Weights of a small transformer language model: 6.11M parameters.
MLP neurons of a small language model. Each row is named by its layer, matrix (up: input weights) and neuron, and shows model dimensions 0-127. Each number is 128 + 24 x the weight over its row's rms, rounded and kept within 0 to 255. Numbers have three digits each.
Before each neuron's rows, "fires in" lists the words (lower case) most often at its 100 highest values on Wikipedia text that the model never trained on. A number after a token or word is its count.

fires in: "in" 27, "of" 11, "on" 10, "ofakim" 4
L10.up164:113104103138121095121132159140107165139122146101139083125129100075064113134146131083095093111103132135123162174155139114138132131143124159165172170119165140118138109097127139101125125128151122158139173116121127182080105143091154112099100127165099116156122117113138151161148172125133124110150146142087141107171123133089119096133152115113137118150134170122105096075114139147114179126155

fires in: "he" 79, "she" 11, "served" 4
L5.up32:122140123116122168125089152049086119085155152172124127149081104140129104161133130141156129166129174097118154149144120140148125129137098105132098146118123126157140115139106095074141120173128111087094139129117155160135164150127137084159148126166108113129130124169112083109120086097112139155132116150126123105086141120094098139129146117123135141146130121117153139129134131127085087133142

fires in: "it" 25, "s" 15, "she" 13, "population" 12, "respectively" 7
L2.up625:138131117140142147128123101104137146090133096096134136128123117121155099128129091156112158164125121116177133141131143123119093163121132154127097141135105142152157112093116109125108094068109120140147144088093123158150166152100166156132107138174110114130092145095122134112137132164133126138141095117152216172211140110103118118152121113117101130144158141110113133071137134134124096131113

fires in: "there" 23, "it" 13, "therefore" 5, "meanwhile" 5, "slightly" 4
L8.up52:115132137129118147135108114110137136119167105118143126116123147105130114109109131163112098109152105100127171121134104164146148094129164120139100096153160121134084136088137125104169097123128159109176135124088136142106150106150147116162110124186126149134101147104121141126134129187138144136108119138128176142092121089130137141119170118115099117119093119152103126123193103129101134113187

fires in: "to" 66, "on" 21
L10.up334:134144115118112081126112151098157092133123144149136121110131121147158120107103152131075138129133147164138219151137120153130123095172107110115116137142145136141124106130133129159160136109174099114151155115129123112120097159088143175134152116123120108185100140129092164154127128104153116097171119134181114109156176094092106119147177115098082099143134170110097106125124135147126144197146

fires in: "had" 21, "age" 15, "have" 7, "jerry" 5, "left" 5, "villages" 4
L3.up386:134156109102113188121117125100137105144137157165126112162118154135097114123097079159137121110116126135130124108113107153112137135144094160094125149137137120130171138145079108162129104158151149104105127105180119076109120127119138177120132157121100163140101136146125160072142185102137103164120157118150116096125157140112090120124122148148143136150056171106132124146127111135101159135109

fires in: "have" 17, "isbn" 10, "had" 10, "career" 9, "there" 9, "having" 7
L3.up295:118153135126122201137147136075105127137129112141148126139117136121102096110130121116120088133137177159103114151122122145111096142142125112115105113142121114157157127135092077170134064100107139094085119120132123159111091144123127156131138142146152144121117090121120122078136157116134106152082142163119122102121137152119104090142155157119130143094142178109133129117131083115114172109144

fires in: "as" 41, "so" 13, "there" 4
L6.up409:138137097110136082112129103132113129131158142130131131084102115124112133125161122165120153160084163082132131152146115141111135109143140136170084140124136171144163123106107127118114117070122094120144132108107139137144180169100150132122127097173079102127113139130105153120190095143112109141174100130141142139155151080132090161153132115170106114152079154152126146112154100104123117139125

fires in: "on" 24, "which" 14, "to" 12, "in" 11, "born" 4, "later" 4
L11.up140:150125149117138121116099136139104130131120125115120135156141109113126122118063156154091110139099133098076136155146115179148154119156152144100140141140125121113124122119108109113143142115161105156167125102074147171103135148135117135105163104188067139186115118145127145115096136156134151055153164160120160150120107118139133148120177080165082139145136138166146099121119121116126147166094

fires in: "other" 41, "of" 35, "various" 6
L6.up589:142145137126094161088147127092122153160138119076144129111137134144112137117109128166136123104187126122168168086130117159097107110144147141115155132149156143114146096064136089150162119124126152143121160123160134081094161122143103152081151070124118121147122156102100169163126137127093157114146134128135133137129127103139113132132150121093127111095134090108099137119120078133105172182114

fires in: "the" 56, "she" 25
L6.up322:083129145149077149103143119049095152107166092142129121128126099096125119125137151134120104185142158137086150156136115127120120092129139161143104152129130128104137083143106096156130108149143146080128161126126123158103166146135111124157146122176136115156127096128111136123108102126111152088126127123118150115112124121080139122182110115112139143135153131087094108117141120137137085151109

fires in: "there" 12, "this" 10, "for" 9, "it" 8, "in" 8, "as" 7
L6.up154:093172129118137134122153110089093146122137112137115109129123113146069167114154174168148125142112173126088143131143116169120117144141153119134117149129129154159117108116102093109087092128131136123145133115127139157119144139122124126142147104145129121154152127124119120155161113143109160118093142104148114113115145110086145142137127127084119138072106130133140098105129101144057103104141

fires in: "would" 23, "due" 21, "used" 21, "involved" 10, "following" 7
L2.up146:102134122138109087145174122127133137125139142143160126121084145121095116125150146147096113174126129141121141148119141127140182140129159134126095098121172162123105141152153116103097151114137109074127116153131126134141121116162115123114177082143097097118145140130137134148142088084183140143084070150071153083118140123123112179140150147138132128097104143126151127165136112144167066083105

fires in: "due" 21, "type" 15, "high" 11, "following" 8, "described" 7, "according" 6
L2.up348:141112140141144119133083122091114156155148153142121139149133101136120101134123120138141102151113120126157143131130131099131132106116124138141107111145119117084093121110113080136134162107174125090095115118148138136104173169161127123136152053158079102113089160121125119129138106118140163156102086113136188128116136100082159171147133119117120141134100147129151142143126114124149142168094

fires in: "this" 27, "who" 19, "it" 7, "which" 6, "some" 5, "there" 5
L6.up299:111125140151140139102071160098146164166149134125144128130104112118129148103144137119134110110127113098134167152126108140153143111128143115161117165101130119114089106093089115143135130090127130105129142126162134139113158160149148158135132047128135108120091179132102140083129125161123115127143093115142163174130156097096116102148103122115100119153163137140109077128117068167107094152110

fires in: "respectively" 14, "population" 12, "one" 9, "present" 6, "than" 5, "lower" 5
L2.up213:118118144134145142090095092086120153129139128119116132140128103143135128147123098082151108154094102133136133152136114145148110175118127175150130192153125144129160110078133134135094134102110106138097127098114122128125160139106168150159119153180107114134092117084123122100110146163140132136156075091166169200155119121078149127144109125142111136130138137149117130146104087119115153154116

fires in: "of" 46, "not" 22, "the" 6
L8.up220:135158135115116117084175121163108143124145123113125124063101126163123167097109103136153114112141146167134129137146084186129132081114099153116153134127144134161144104119137153180125124130148117127097122135151125173117117134097124143129154060120120112161152127083108155136097076174114114115131157121142101135133143116116124101153135087106099110119107115107140129101131117144120181169178